{
  "n_kv_head": 8,
  "head_dim": 32,
  "norm": "rmsnorm",
  "attn_scale": 0.177,
  "tie_embeddings": false,
  "init_std_o": 0.0,
  "schedule": "wsd",
  "train_tokens": 298700000
}
MLP neurons of a small language model. Each row is named by its layer, matrix (gate and up: input weights) and neuron, and shows model dimensions 144-207. Each number is 128 + 32 x the weight over its row's rms, rounded and kept within 0 to 255. A neuron's up and down rows have the sign that makes its largest values positive.
Before each neuron's rows, "fires on" lists the tokens most often at its 100 highest values on Wikipedia text that the model never trained on. A number after a token or word is its count.

fires on: ":" 55, "′" 25, "°" 20
L9.gate167 [162 152 141 144  95 177 131 134 172 160 152 126 126 156 102 109 107  75 128 129 124  98 149 132  97 125  90  82 182 118 148 115  99 163 135 152  87 153 119  88 133 102 107  73  98 143 135  92  80 105  62 109 112 137  87 122 150 156 134  92  86 109 144  84]
L9.up167 [158 112 137 183 155 112 113 122 218 153 118 114 103 179 140 119 139 106 128 119 156 201 107  58 136 104 115 134 156  40  93  73  73 147 113 116 121 121  37 109 165 149  85 106 109 110 157 145  78  81 136 106 185 101 156 131 160 148 128 176 161 157 153  62]

fires on: " |" 30, " | " 29, ") |" 5
L7.gate327 [149 118 123 207 179 136 154  88 153 156 123 176 154  61  79  98 124 117  93  83 128 144 165 140  62  79 110 102 133 118 168 120 145 117 142 128  95 123  81 138 130 110 128  77  89 106 159 151 115 165 160 124 208  89 104 162 154 177 192  61 162 108 176 170]
L7.up327 [ 89 169 147  85 137 142 141 148 127 162 105 144 163 151 155 133 128 120 108 224 143 155 148 164 126 155  67 167 107 120 148 117 117 122 130 151 123 203  57 119 110 148 160  99  95 117 138  97  67  87  99  53 101 142 184 146  91 177 216 148 170  83 123 133]

fires on: "ly" 24, "ically" 11, "ally" 6, "ely" 6, "arly" 4, "ily" 4
L5.gate345 [113 147 105 144  85 139 111  83 133 212  96  99 177 159 129  93 125  87  70 123 124 130 116 125 109 122  83 131 125 121  81 175 126 153 113 164  94 125 140 183  95 144  73  83 131 142 183  99 113 112 134 119 125 147 111  83 136 103 150 111 161  74 145 154]
L5.up345 [133 151 127 124 120 153 129 105  82 120  97 152 159 112 166 142 160 113 196 100 151 110 177  95 113 124 152 141 152 178 131 154 150 131 134 126 137 193  55  62 127 110 109 128  74 131 134 138  86 120 137 140 167 113 116 188  94 159 112 164 139 152 174  93]

fires on: "or" 31, "ar" 22, "to" 13, " mar" 8, "mar" 4, " For" 4
L3.gate29 [135 106 197 120  75  86 142 109 145 176 185 127 100 188 124 128 161 148  95 175 104 118  53 191 202  97  81 126 120  39  89  81 162  73 143 173 119 152  99 127 136 103 161  98 146 118 116 177 133 107 111  94 118 203 140 156 114  67 125 131 191 139 113 125]
L3.up29 [127 104 106 138 130 137 122 138  88 161 127 127  62 209 152 146 134 124 138 162 134 128 131 105  90 176  38 133 140 139 146  98  79 136 160 114 148 139  98  91 153 169 138 147 123 139 176 116 117 149 152 157 121 114 134  86 107 156 151  60 132 139 129 122]

fires on: "s" 32, "ed" 19, "ing" 13, "." 12, "ous" 4, "the" 4
L3.gate34 [218 121 150 153  83 111 129 123  46 125 160 154 107 111  99 141 175  97 157 136 118 120  86 146 104 158 175  98 149 156 182 149 103  89 124 135 115  86  86 140 128  67 106 123 136 101 132 144 103 135  51  96  79  85 135 141 130 127 195  90 149 138 138 205]
L3.up34 [128  88 136 157 115  88 160 150 136  89 129 142 144  97 140 127  92 103 161  67  64 147 156 139 118 207 177 141 137 192 119  91 128 160  96 158 129 128 158  83 101 108 117 129 172 134 120  79 158 151 119 233 167  62 122  93  97  85 120 113 149 121 142 199]

fires on: " \"" 28, " " 19, ", " 11, "-" 7, "," 5, "s," 4
L9.gate46 [125 181 173 167  93 111  86  75  87  98 133 121 106 162  73 156 179 123 117 107  99 133 153 117 154 145 114 106 160 152  86 150 100 149 138 149  97 102 113 142 174 146  98 168 163  98 104 118  82 104  97 152 127 107 106 102 139 181  86 103 117 175 142 117]
L9.up46 [ 93 156 140 171 168 185 139 110 121 103 120 136 141 102 156 138 154  82  80 199 161 127 126  46 136 127 118 101 128 124 111 125 157 125  45  87  93  84 150 156 103 198 131 167 140  41 141 139 133 148 119 113 145 146 136  85  79 142  75 107  85 131 106 163]

fires on: "ing" 19, "ed" 16, "ic" 8, "ly" 6, "s" 4
L7.gate207 [118  64  99 125 142  70 125 164 114 150 173 128  96 108 113 143  76 114  81 138 133 123 144  67  97 125 167 127  85  67 128 124  92 149  97 177 134 102 149 155 106 126 132 123 161  62 130 101 127 117  81 108 103 165 182 113 112 134 174 148  97 110 149 138]
L7.up207 [114 117 110 184 133 119 112  99 116 139 146 139 128 105 106 100 116 163 136  94  93 182  88  96 107  81 175 153  84 149 147 101 103 121 128 171  99 133 144 140 173 110 117 111 107 115 150 149 133 171 114 168  57 194 120  87 103 106 191 131 201  93  42 130]

fires on: " | " 30, "–" 14, ", " 9, "s," 5, ") – " 5, "\"," 4
L9.gate75 [155 166 100 121 141 167 133 108 168 160 117  76 175 114 138 140 141 138 109 165 171  91  40 144 104 116  90 114 163 110  98 109 129 156 125 144  99 104 161 154  86 130 116 121 101  95  71  89  68  80  67 125  81 172 135 140  68 126 105  89 102  93 152 143]
L9.up75 [ 96 156 168 135 208 128 173 111 156 141 146 154 165 127 149  98 138  79 103 185  76 103 129 102  66 164 104 102 114 142  99 147  98  79 145  92  97 119 153 194  99 135 129 140  72  84  97  96 191 134 188 120  90 143  92 141 100 159  86 126  97 127 115 131]

fires on: "\n\n" 97
L9.gate486 [ 96 137 190 113 154  87 103 157 155 103 168 133  87 121 133 142 102 126 142 132  70 156 133 158 105 146  66 187 162 144 132 140 116 108 138 187  74 140 137 115  96 155  96 105 117 121  70  62 145 152 182 146 112 172  83 154 149 155 139 140 121 183 120 193]
L9.up486 [ 97 150 203 102 149  87  76 182 143 116 138 188 120 123 136 153 125  92  73 140  80 182 108 144 128 121 119 165 126 104 173 148 121 117 145 113 129 168 158 161  83 191  79 100 111 135 121  91 160 166 181 124 124 158  58 151 142 179 110 144 164 166 129 175]

fires on: "." 99
L10.gate234 [206 153 183 148 120  99  99 160  96 129 122 132  93 161 139  94 113  90 167 181 142 121 124 108  89 138 140  92 154 113 145 146  95 142 171 183 143 174 151 105 134 131  95 108 100 103 143  89  94 123  93 189  76 151 182 155 148  74 101 105 133 137 144 185]
L10.up234 [144 135 176 132 113 111 123 168  63 179 115 117 162 124 136 114  75 104 134 157 150 146 148 169  84 130  91 115 214  97 180 135 173 191 128 127 156 130 136 147 149 149 141 152 150 107 156  82 104 131  88 211  90  93 148 181 161  62 153 107 174 123 175 166]

fires on: "–" 32, "1" 22, "===" 8, " ==" 7, "-" 6, " to " 6
L9.gate120 [147 151 152  81 156 161 128 143 125 205 121 106 115 196 117 113  95 134 121 163 126 148 117 110 145 109 112 114  70 138 134 130 109 139 156 207 129  93 129 151 111 143 204 125 101  58  90  84 102 140  78 135 185  69 134  93 123 117 129 104 165 145 221 113]
L9.up120 [110 163 157  78 120 154  88 156 123 107 161  89 170  90  78 176  95 144 115 141 152 144 127 123 217 153  91  52 128 158 215  48 158 174 117  34 110 144 127 156 102  71 127 133 126 150 136 107  99 146  95  96 129 130 205 134  99 126 117 106  98 131 111 145]

fires on: "\n\n" 98
L5.gate670 [103 121 212  97 159  64  84 165 136 102 165 102 105 139 114 183 122 111  89 170 110 191 119 114 118 180  95 155 174 151 124 155  91 129 147 127  65 162 147 166 103 157 102 112  83 138 114  72 114 124 127 135 103 155  88 178 139 190 143 155 143 155 129 169]
L5.up670 [131 129 176  76 139  73  94 160 147 107 154 118 109 116 146 163 119 144 108 159  85 196 103 127 119 184  77 168 173 121 132 179  75 120 110 154  80 176 132 171  78 154 103  93  81 132 117  83 135 128 147 146 110 157  82 183 159 177 137 152 122 159 117 168]

fires on: "-" 50, "–" 19, " b" 7, "/" 6
L9.gate230 [214 119 140  94  66 138 142 146 130 162 101 132 170  95  88 128  93 131 106 111 140 113 136 112 159 132 145 122  68 157 144 105 137 179  59 110 123 130 108 142 161 171 164 129 144 168 145 164 121 133 135 178 132 117 168  96 125  86 102 154 109  87 105  96]
L9.up230 [139 163 118 143 122 115 137 126 152 150 117 154  91  91 167 133  80 115 123 118 158 178 122 154 147 187  76 120 186 146 106 155 122 140  37 141 107  94 170 123 108 188  90 101 126 108  88 104 161  94 183 116 141 156 149 166 101 151 106  77 103 106 194 130]

fires on: "al" 52, "os" 12, "ar" 7, "h" 5, "res" 4
L3.gate389 [173  81 112 123 108  90 117 179  69  80 132 122 103 115 107 161 139 143 123 107 127  59 124 147 151 142 112 139 180 151 150 132 165 103 134 109 145 174 177 134 139 115 141  75 100 118 152 137  63 148  85  85  79  92 111 142 130 189 121 125 115 150 222 217]
L3.up389 [202 134 186 183 134 115 140 122 131  93 119 121 179 114 116 159 177 106 143 102 166 139 153  48 109 194 182 169 130 111 118 139 104  58 141 180 102 149  91 160 179  93 151 133 116 189 145 143 136  96 135 178 128 121 140 114 141 101 120 122 177  97 100 125]

fires on: " that" 34, " it" 29, " which" 13, " It" 11, " that it" 6, " also" 5
L5.gate326 [155 140  64 120 114 102 109 180 192 169 129  96 153 228 136 149 159 134 131 193 119 154 142 112  90 131 131 104  97 168 146 147  83 193  97 119 107 148 142 166  84 164 102 135 106 141 166 116 111 122 146 167 111 124 165 145 125 117  85  86 123  93 125 132]
L5.up326 [ 94 100 128  71  95 189 125 122 120 122  93 167 112 126 153 125 166 155 166 166  77 195 145 164 107 138 160 167 132 177  66 150  99 159 103 113  60 179 193 124 127 132 142 113  87  96 151 108 151  97 150 158  90 119  88  85  91 102  86  80 156 113 124 118]

fires on: " (" 21, " to" 8, ")" 6, "ac" 6, "ph" 6, ";" 6
L6.gate489 [114 118 111  94  89  86 150  73 128 123 161  66 201  72  94 134 153 157 155 195 142 105 162 117 145 135  29 118  77 194 107 121 125 144 117 158 106 114  90 101 105 103  47 100 144 110 127 149 130 115 130 129 130 116 115  80 181 160  92 130 157  79 165 107]
L6.up489 [ 77 133 109 122 119 165  97 163 154 118 129  80 123  48 113 133 224  68  76 121 106  94 119 162 160 121 169 112 150  44 177  92 165 149  99 164  39 105 104  87 139 152 135  99 114 159 174 137 113 152 143 158  92 171 130 153 120 161 135  84 123 182  89 140]

fires on: " there" 19, "ust" 9, "er" 9, "'" 8, " ===" 7, ", there" 5
L3.gate670 [143 128 104  89 125 116 128 127 167 140 105 115 169 109  84 108 101 175 112 104 125 150 104 174 120 144 115 181 144 148 125 140 139 133  90 186  92 162   9 134 102 140 183 118 132  90  63 133 117 174 125 174 123 129 103 101 169 114 170 146 149 167 145 103]
L3.up670 [159 102  91 109 126 122 163  93  80  33 136 111 138  99 162 111 137 122 105 127 100 147  99 134 140 107 117 112 136 124 110 118 142 180 107 138 139 128 106  48 158 120 104 119 114 144 102 146 138 117 121 159 149 115 110 112 119 190  98 168 128 112 110 140]

fires on: "." 35, "; " 21
L7.gate449 [155 143 157 117 122 124  65 155 101 127  56  73  88 112  87 218 108 147 113 144 172 117 106 208 135 105 129 139 129 119 122 147 204 159 197 181 157 138 155 159  71 120 154 116  94 155 132  88  66  72 121 155 103  56 180 154  82 117 160 101 128  46 122 193]
L7.up449 [121  92 189  63 155 119 107 139 139 104 112 158 116 109 127 145 114 114 165  96 144 107 145 166  67 103  89 111 124  88 160 121 129 148 164 116 106 114 155 141 124 142 145 127 144 111 123  82 129 124 147 180 183  87 127 106 162  77 127 124 152 134 142 123]

fires on: "/" 36, "ent" 9, "–" 7, "end" 6, "-" 6, "ann" 5
L3.gate665 [ 95 113 107 130 160  92 131 156 181 163 133 111 137 198 119 129 130 140  93 127  99 108 107 126 127  56 118 113 158 133 156  78 181 129  48  90 120  96 104  93 127 139 147  94 126 107 134  76  96  99 120 125 157 158 204 105  82 110 142 173 119  78 127  73]
L3.up665 [182 110 141 167 201  71 110 138 178 161 115 127  81  73 183 139 149 121 104 119 148 107  48 170 145 103  85 157 114 170 120 112 131 163  76 163  94  51 135 152 182 124 126  85 150  85  64  92 138 112 153 164 101 128 165  84 108 129 210 142 143 146 136  88]

fires on: "oth" 41, "ific" 11, "or" 6, "ott" 6
L3.gate158 [ 99 136 151  83 138  99  97 140 105 145 110 107  77 136 106 107  87 157 118  95 136 104 149 135  96 127  47 136 156 117 148 130 152 184 177 144 200 179 157 121 124 188 109 147 121  93 120  74  96 123 126  93  73 118 178 136 109 140 151 125 110 157  87 163]
L3.up158 [169 142 170 128 106  87  88 148  73 131 134 120 123 120 123 136 136  53  84 113 151  54 113 209  65 113 163 115 102 135 161  93 145 150 133 126 119 160 144  98 145 130  98 151  85 126 115 111 112 114 134 107  93 122 150 102 129 195 203 157 147 149  81  95]

fires on: "ir" 11, "ing" 9, "or" 9, "al" 8, "ar" 8, "it" 6
L7.gate672 [120  69 163  91 101 131 149 139 134 137 184  76 173 184  89 113 160 109  99 105 141 118 144 175 151 168 117 129 216 157 166  97 114 110 141 146 122 103 126 127 118 155 148  85 104 175  98 131 120 111 145  84 133 116 112 134 102 141 105 176  65  80 205 143]
L7.up672 [143 195 116 112 125 129 174 106 174 111 131 153 163 202 115 165 143  69  49 104 139 117 115 140  96 170  98  86 175 204 126 119 140 157 129 146 130 140 108 100 207 130 126 132 129 138 130 153 123 106 150 128 147 161 185 120  96 157 129 177 201  81 151 174]

fires on: "u" 18, " | L " 8, "n" 7, "ound" 7, "or" 5, " | W " 5
L6.gate430 [157 176 158  84 137 122 178 122 118  79 113 153 186 112 148 168 166 101 100 107 108 159 120 122 116 136 144 137 104 109 127 135 121  97 114  96 134 107 144 113 148 217 114 110 130 148  37  97 110 125 124 100 119 154 153 140 147 140 209 156 108 110 126 147]
L6.up430 [179 153  99  95 100 101 129 190 104 124 186 106 122 121 123 163 213  91 166 168  90 138  92  97 110 142 137 173 182  37 118 130 126 142 156 104 145  90 108 132 185 169  79 126 151 109 120 147 104 129 150 142 156 129 117  84 105 173  73  84 145 130 147 113]

fires on: "s" 84, "ids" 4
L9.gate538 [118 106 132 165 113 123 165 117 137 150 123  81 144 121 106  71 123  90 132  86  96 152 173 178 167 141 131 159  96 127 107 105 144 136 131 112  56 113 125 165 107 100 144  93  62 198  85 126 122 129 118 125 148 133 180 147 152 171 101 115 131  99  94 132]
L9.up538 [111 125 121 101  79 123 105 129  85 168 133  99 183 134 163 175  58 137  60 101  92 130 112 115 105 129 144 140  67 140 142 142 163 150 111 108 125 110 123 175  93 117 187  93 129 196 123 120 121 157 137 168 127 150 154 133 137  95 165 183  84 104  74 142]

fires on: " |" 36, " | " 10, "–" 9, "\n" 7, " |  |" 6, "1" 5
L7.gate615 [149 168 131 118 111 114 144 157 142 124 148 130 133 146 181 122 161  80 164  87 107 161 155 183 134 184 122 132 125 129 121 119 116 133 102  95 129 155 156  98 131  55 117  98  86 104 169 163 142 171 137 156 153 131  60 159 127 198 176 119 151 141 152 159]
L7.up615 [183 160  98 103 131 121 140 145 162 186 193 120 121 123 106 154 157 139 102 152 119 106 136 154 171 116  99 154 165 109 140 122 131 128 105 135 122 164 108 116 112 114 171  89 131 106 155 114 103 149  97  83 204 160 122 113 114 113 150  92 185 101 159 115]

fires on: "\n\n" 99
L6.gate655 [111  92 195  84 146 125  62 162  97  75 165 118 133 112 142 151 153 111 132 157  63 189 132 150 122 181 121 165 132 149 155 128  85 123 135 142  94  78 162 144 118 186 109  79 103 145 104  57 159 150 135 136 103 147 100 133 130 127 134 133 154 161 102 141]
L6.up655 [125 131 156  94 133  90 107 172 146  91 166 139  93 129 145 136 145 146 127 154  88 170  92 127  98 131 120 158 141 136 174 174 128 148 140 126  93 157 120 156  81 146 123 104  96 139 110  66 142 136 115 188  95 183  76 179 141 179  93 130 143 179 102 132]

fires on: "." 97
L9.gate212 [ 92 131 215 161 121 111 179 105 150 171 128  96 169 110 121 221 140 135 119 146 123  91 159 157 156  92 151 170 150 197 171  86 155 103 120 112 164 169 121 123 111 125 135 147 112 185 156  97 104  95 106 136  97 121 153 222  90 155 145  74 109 107 115 167]
L9.up212 [116  95 195 113 117 117 127 110  86 152 134 166 139  99 156 112  99 144 152 136 180 130 161 120 224 158 149 129 152 158 154 156 146  88 165 153 130 153 117 140 125 113 128 114 103  90 113 139 145 124 152 158 163  95 120 120 163 122  76 139  84 134 129 107]

fires on: "el" 30, "v" 15, "en" 13, "elt" 5
L3.gate85 [125 143  80 119 115 104  57  99  70 132 136 140 183 158 135  89 108 126  51 164  88 135 120 150 133 121  89 138 190 199 150  92 123 156 136 106 142 153 151 125 103 132 128 182 134  79 124  77 128 144 179  99 153 105  50 142 182 118 176 166  86 108  94 147]
L3.up85 [119  63  88 122  76 108 143 133  86  79 137 143 103 110 123  87 113  92 131  54 116 142 110 100 118 153  87 145  92 100 115 112 110 118  92 157 103 164  95 174 103 107 138 141  96  98  56  74 149 167 130 128  96  61 134 104  74 190  86  92 155 105 121 134]

fires on: ":" 56, "′" 31, "°" 13
L10.gate254 [172  89 123 111 170 132 141 189 145 121 156 103 118 140 128 124 118 109 155 112 147 135  85 102 126 101 102 115 206 170 106 154 136 121 174 137  56 166 102 137 129 138  97  88 105 164  62 138  90  25 139 123 153 204 130 168 196  89 141 162 115  92 107 143]
L10.up254 [133  90 156 139 128 121 115 136 146 109 143 128 157 120 157  78  50 103 196  95 115 136 143 127 147 130 127 131 173 134  75 109  88  60 119  90 119  83 110 114 148 201 160 109 102  95 141 163 138 146 121  54 130  95  73 106 117 188 133 165  92 132 150 119]

fires on: "ame" 21, " there" 9, "it" 8, "est" 4, "ague" 4, "our" 4
L3.gate223 [170  69 174 130 123 145  91 106 115 140  99 120 131 128 165  76 117 115 178 106 133 147 159 165 128 171 110 128  72 114 178 135  51 134  92 149  89 216 168 124 120 166 120 135 182 135 157 138 121 145 122 117  85  90 167 114 127 160 108 127 142 132 131 141]
L3.up223 [139 149 115 105 107 162 158 150 191 153  79 150 134 157 117 159 186 113 100 131  97 141 112 135 112  75 112 107  98 116 147  89 134 143 111 108 101 169 107 120 123 166 105 165 112 164  82 110 152 112 157 207 145 120 108 135 121 141 120  71 186  94  87 149]

fires on: "2" 25, " r" 14, "3" 12, "r" 9, "1" 8, "c" 4
L9.gate488 [133 113 102 130 108  71  94 119  90 145 145  99  63 104 153 105 139 110 151 157 123 118  98 116 133  90 114  74  66 156 115 105  70  73 130 110  84 144 177 126 108 193  97 131 116 185 110 104  90 154  64 115 160  91 139 161 131 146  76 133 137 143 174 139]
L9.up488 [129 159 173  87 114 139 118 129 145 154 129  83 119 120 128 155 107  82 131 113 129 143 169 120 167 143 112 120 103  83  99 125 123 165 175 135  84 109  97 132  86 176 163 125  90 136 140  81 144 133 114  72 124 112 130 126 124 150 132 116  94 133 183 100]

fires on: "on" 14, "al" 10, "id" 9, "e" 7, "ed" 7, "m" 7
L5.gate563 [166 164 128 113 117 141  84 134 138 122 186  84  80 116 147 136  84  97 138 185 116 140  97 136 152  92 178 118 133 127 129  81 107 136  75 206 123 122 167 123 153 141 139 111 193 112 128  79  99 107 104 123 145 151 107 132 127 161 116  98 152 176 145 155]
L5.up563 [121  85 162 150 173 137 118 109  82 157 111 123 141 117 155 136 130 127 178 124 137 169 124 101  89  99 109  64 152 150 138 181 133 120 164 132 136 147 131 131 159 129 207 150 112 166 127 136 152 114 153 156 142 111 124 150 161  69 180 131 133 143 110 104]

fires on: " there" 29, "est" 6, "al" 6, " There" 5, "ation" 4
L3.gate369 [124  95 239  78  80 144  47 153  75 110 107 151 159  54 122 139 128 105 142 112  89  81 108 117 161 169 112 114 139  85 128 104  82 111 139 121 121 133 169  91 108 147 158 160 144 134 143 107 115 148 109 132 141 116 140 130 102 114 114 118 205  92 151 206]
L3.up369 [147  87  96 152  48 179 161 125  54 138 162 122 123 106 139 136 222  94 155  74 135 129 109 208 132 105 145 145  95 103 124 113 120 168 156 158  88 149 142 162 115 132 167 135 158  98  39 132 137 105 118 161 134 149 107 156 170 143  98 127 138 138 136 179]

fires on: "v" 21, "j" 9, "s" 9, " be" 7, "q" 7, "w" 6
L3.gate328 [152 154 161 127 138  91 125 152  71 111 140 110 147 171  98 109  91 133  97 122 157 148 103 185 106 172 141 220 107 145 152 177 130 143 163  61 150  94 140 193 152  67 164 140 114  75 134 145 106 137 124  97  88  99  85 145 109 150 131 140 189 123 200 179]
L3.up328 [135 138  77  73 200 140 115  76  87  57 140 144 103 130 112 193 157 125 109 124 150 152 103 162 110 147 183 154 167 142 154 127 159 124 121 167 133 130 116 155 114  90 150 176 114 118 146 144 118 159 110 162 147 124 126 134 148 121 131 159  92 107 102 107]

fires on: "u" 23, "v" 17, "p" 11, "q" 8
L3.gate171 [134 139 114 108 127 106  85 115  81 153 103 128 134 181  39 148 135  82 126 100 146 123  98 110 137 139 148 168 199 189 127 115 166 127 164 127 100 168 114 160  69  87 147 138 100 114 128 156  95 110  84 112  96 107 158 172 115 110  96 124 126 144  99 145]
L3.up171 [181 168 173 101 143 153 145 134 108 130  91  97 176 116 100 186 134 106 161  72 141 172  42 130  92 117 176 107 182 165 101 169  97 103 156 144 152 112  74 155 142 183 115 144  98 155  95 162 143 163 121 145 121 141 122 105 146 156 155  70  98  77 183 145]

fires on: "in" 20, "ann" 17, "\"" 11, "or" 9, "n" 5
L6.gate554 [ 80  90  80 108  89  85 152 101 124 154 190 127 164 161  96 111 174 128 157 121 128 251 119 141 140  85  97  93 155 162 130 106 152  95 147  89 141 108  94 158 102 176 116 172 155 143 163 139  66 136 115 148 169  94 137 183 173 136  87 101 121 183 138 162]
L6.up554 [138 119  96 155 180 102 106 134  90 163 142  86 196 208 216 174 190 130 130 114 107 160 173 147 158  42 152 112 151 110  81 119 126 162 140 132 111 128 105 109 138 111 148  86 165 188 199 130 126 112 109 129 108 150 110  80 127 125 113  63 174  92  98 191]

fires on: "s" 16, "or" 15, "on" 7, "m" 4, "ar" 4, "b" 4
L6.gate573 [144 131 173  95  95  78  95 163 145 119 205 105 157 155  89 109 138  99 138 116 101 107 147 134 135 113 107 128 130  84 122 138 142 122 117 131 136 182 116 141  94 123 157 105 148 157 139 110 141 157 142 158  84 145 144 180 140  90 135 139 133 170  90 152]
L6.up573 [147  80  66 114  87 125 194 150 169 183 110 126 154 113 114 109  84 160 181 148 160 149 195 105 185 124 140 134  69 133  54  94 114 143 151 156 134 220  80 121  89 104 139 135 176 131 191  96  69 121 115 159 180 132 184  53 130 135 133 111 207 132 136 182]

fires on: " name" 20, " as" 18, "ly" 7, " known as" 6, "ically" 4
L7.gate177 [130 136 133 106  94 191 135 111 142 193 137 130 104 146  97 116  85 125 111 105 108 123  72  95 117 114 112  90 133 133 100  96 119 141 151 141 117 134 117 119 163 162  64  84 174 161 159 127 121 126 124 104 112 134  73 129 185 164  58 160 147 124 183 156]
L7.up177 [169 137 159  83 126 106 101 112 131 138  70 106 174 142 146 117 141 112 142  59  93 141 200 165 118 171 125 138  98 139 108 150 175 166 169 162 177 112 165 155 126 160 135 152  77 172 105 133 135 138 185 179 103 120 133 142 138 139 145 116 133 120 126 133]

fires on: "ed" 26, "g" 12, " " 10, "en" 5
L9.gate301 [156  70  85 128 159 106  62 132 186 124 116 114 192 117 153 113 156 165 135 184 122 108  52 125  85  85 140 154 164  86 136 117 144 171  73 155  96  79 120  79 138 158 171 141  88 121 107 122 102 120  83 131 118 166 102 105 144  87 160 108 143  97  92 193]
L9.up301 [136 102 141  74 118 196 138 130 159 165  95 148 163 140 143  97 142 140 112  54 151  79  96  99 155 114 178 120 140 156 168 155 145 155  75 109 105 127 147 149 108 114 164 116 184 133 107  99 137 121 138 178 104 139  94 123 173 168 133 120 168 177  49  85]

fires on: "ing" 22, "ist" 10, "ism" 9, "y" 6, "ed" 6, "om" 6
L3.gate18 [175 139 167 134 158  71 117 115 123 156 117 118 100 143 176 117  92 163  81 138 102 132 159 102 146 110 105  89  98 135 133 152 117  94 197 157 142 116 171 150 125 125 145 158 165 100  74 203  94 135  54 130 105  97 130 122 137 140 134 178 162 172 162 140]
L3.up18 [174  90 130 144  78 106 106  90 120 115 135 149 136 133 137 110 136  84 132  90 114  98 122 121 122 158 129 134 134 126 149 146 106  87 109 133 125  65 132 188 108  85 167 227 148  37 132  98 146 146 106 200 126 198 176 107 135 123 114 154 153 183   6  77]

fires on: "1" 24, "ing" 18, "ter" 9, "2" 7, "ar" 4
L5.gate55 [109  99 119 108  78 143  92 191 163 130 112 141 139  91 107 127 142 141 204 163 138 105  56 105  97  89 117 104 109 122 116 126 118  47  93  99 113  85 148 160  66 186 156 118  76 104 133 167  91 124  84 176 145 102 202 114 128 115  75 112 175 200 179 139]
L5.up55 [ 79 102 164 147 143 164 131 151  93 131 139  92 107 116 168 130  79 126 113 134 152 143 119 106 117 132 113 134  63 144 142 144 189 161 178 146  81 148 110 151 120 119 152 145 143 167 127 128 107 132 137 156  92 126 141 134 114 124 219 109 160 118 102  75]

fires on: " to " 28, " " 24
L5.gate490 [157 142 139 162 167 143  97 136 152 124 132 110  94 178 179  87 178  89 161 161 108 143 154 125 104 162 132  79 128 129 119 146 138  93 145 158  30 135 104 148 157 127 179  99 213  85 136 159 135 141 158 132 174 139 138 136 151 154 146 141  94 123 199 112]
L5.up490 [200 125 163 139  67 105 137 127 157 113 140 167 137 122  96 131 133 113 136 165  94 159 127 108 141 133 144 128 157 111 138  85 190 132 147 127 116 164 158 171 128  49 103 133 148 162 126  92 135 110 149 100 135 110 132 114 117 113 110 131 208 109 138 131]

fires on: "u" 15, " to" 13, "ir" 9, "é" 9, "ka" 4, "n" 4
L3.gate386 [195 121 142  92 104 126 147 159 128 161 183 112 118 121 127 157 161 100 103 154 120 132 128 101  68 156 105 174 139 166 143 162 120 186 153 100 111 111 129  71 115 145  96 112 100 143 110  45 156  95 134  89 129 130 114 178 120  74 229  99 150  89  97 132]
L3.up386 [143 155  96  89 185 158 116 101 143 169 174 136 109 173  96 154 214  63  90 162 154 124 103 161 179 164  87 161 118 120 114 137 101 120  49  80 115 115  76 154 143 134 119 137  77 177  59 144 126 122 130 160 121 174 154 116 183 114 180 110 123 118  90 132]

fires on: "b" 14, "s" 10, "our" 8, "emb" 8, "ed" 6, "d" 6
L3.gate632 [ 73 140 184 173 117 146 135 156 147 142 245 137 137 121  78  80 124 152 140 160 130 115 143 138 103 159 154 149 136 125  62 110 187  98  98 119 103 141  64 112  86 102 131 134 179 106 156 158 139 104 106  97 150 180 125  86 115 139 106 131 151 141 120 107]
L3.up632 [138 150 137  96 171 112 105 133  96 117 146 151 139 165 107  99 104 102 108 187  88 170 168 124 126 147  97 180 163 204  97  92 121 160 167 110 183 151 130 128 119 125 164 159 121  97 164  85 131 120 111 151 120 133 124  62 153 138 130 121 172  87 148 184]

fires on: "s" 42, "\"" 13, "ing" 7, " November " 6, "es" 5, ")" 5
L10.gate530 [175 121 115 182 142 108  36 126  84 119 125  70 107 152 100  63  78  77 125 109 104  92 151 154 148 124  91 159  99 150 124  58 190 154 141 112 139  67 140 108 121 131 164  87 141 174 131 142  80 124 107 197 158 223 177 111 145 140 149 163 155 119 112  99]
L10.up530 [122  79 106 121 124 142 125 140 138 104 128 115 134 142 134  57 100 125 124 159  80 177 142  44 148 140 144 109 122 173 178 166 125 159 116 173 108 168 159 188 114 171 135 100  95 122 164 115 142 144 154 227 125 139 173  90 124 204 159 164 188 126 139  79]

fires on: "2" 57, "b" 5, "1" 5
L7.gate76 [201 153  90 106  74 158 131 136 132  83 168 125 111 120  75 188 119 114 116 124 121 103 120 114 117 108 125 113 116  85  95  76 128 157  72  72 153 173  70 149 110 129  80 177 134 130  65 168 125 118  98  94 151 136  99 128 201  75 150 114 179 143 117 149]
L7.up76 [109 145 112 104 101 111 132 127 142  85 203 121 123 106 153 148  64  85 114  97 150 113  97 140  53 109 114 141 154 157  67 115 142 126 158 120 136 179 116 139  90  59 123 177 102 132 168 168 113 114 106 149 129 130 157 157 123 108  50 163 193  78 114 139]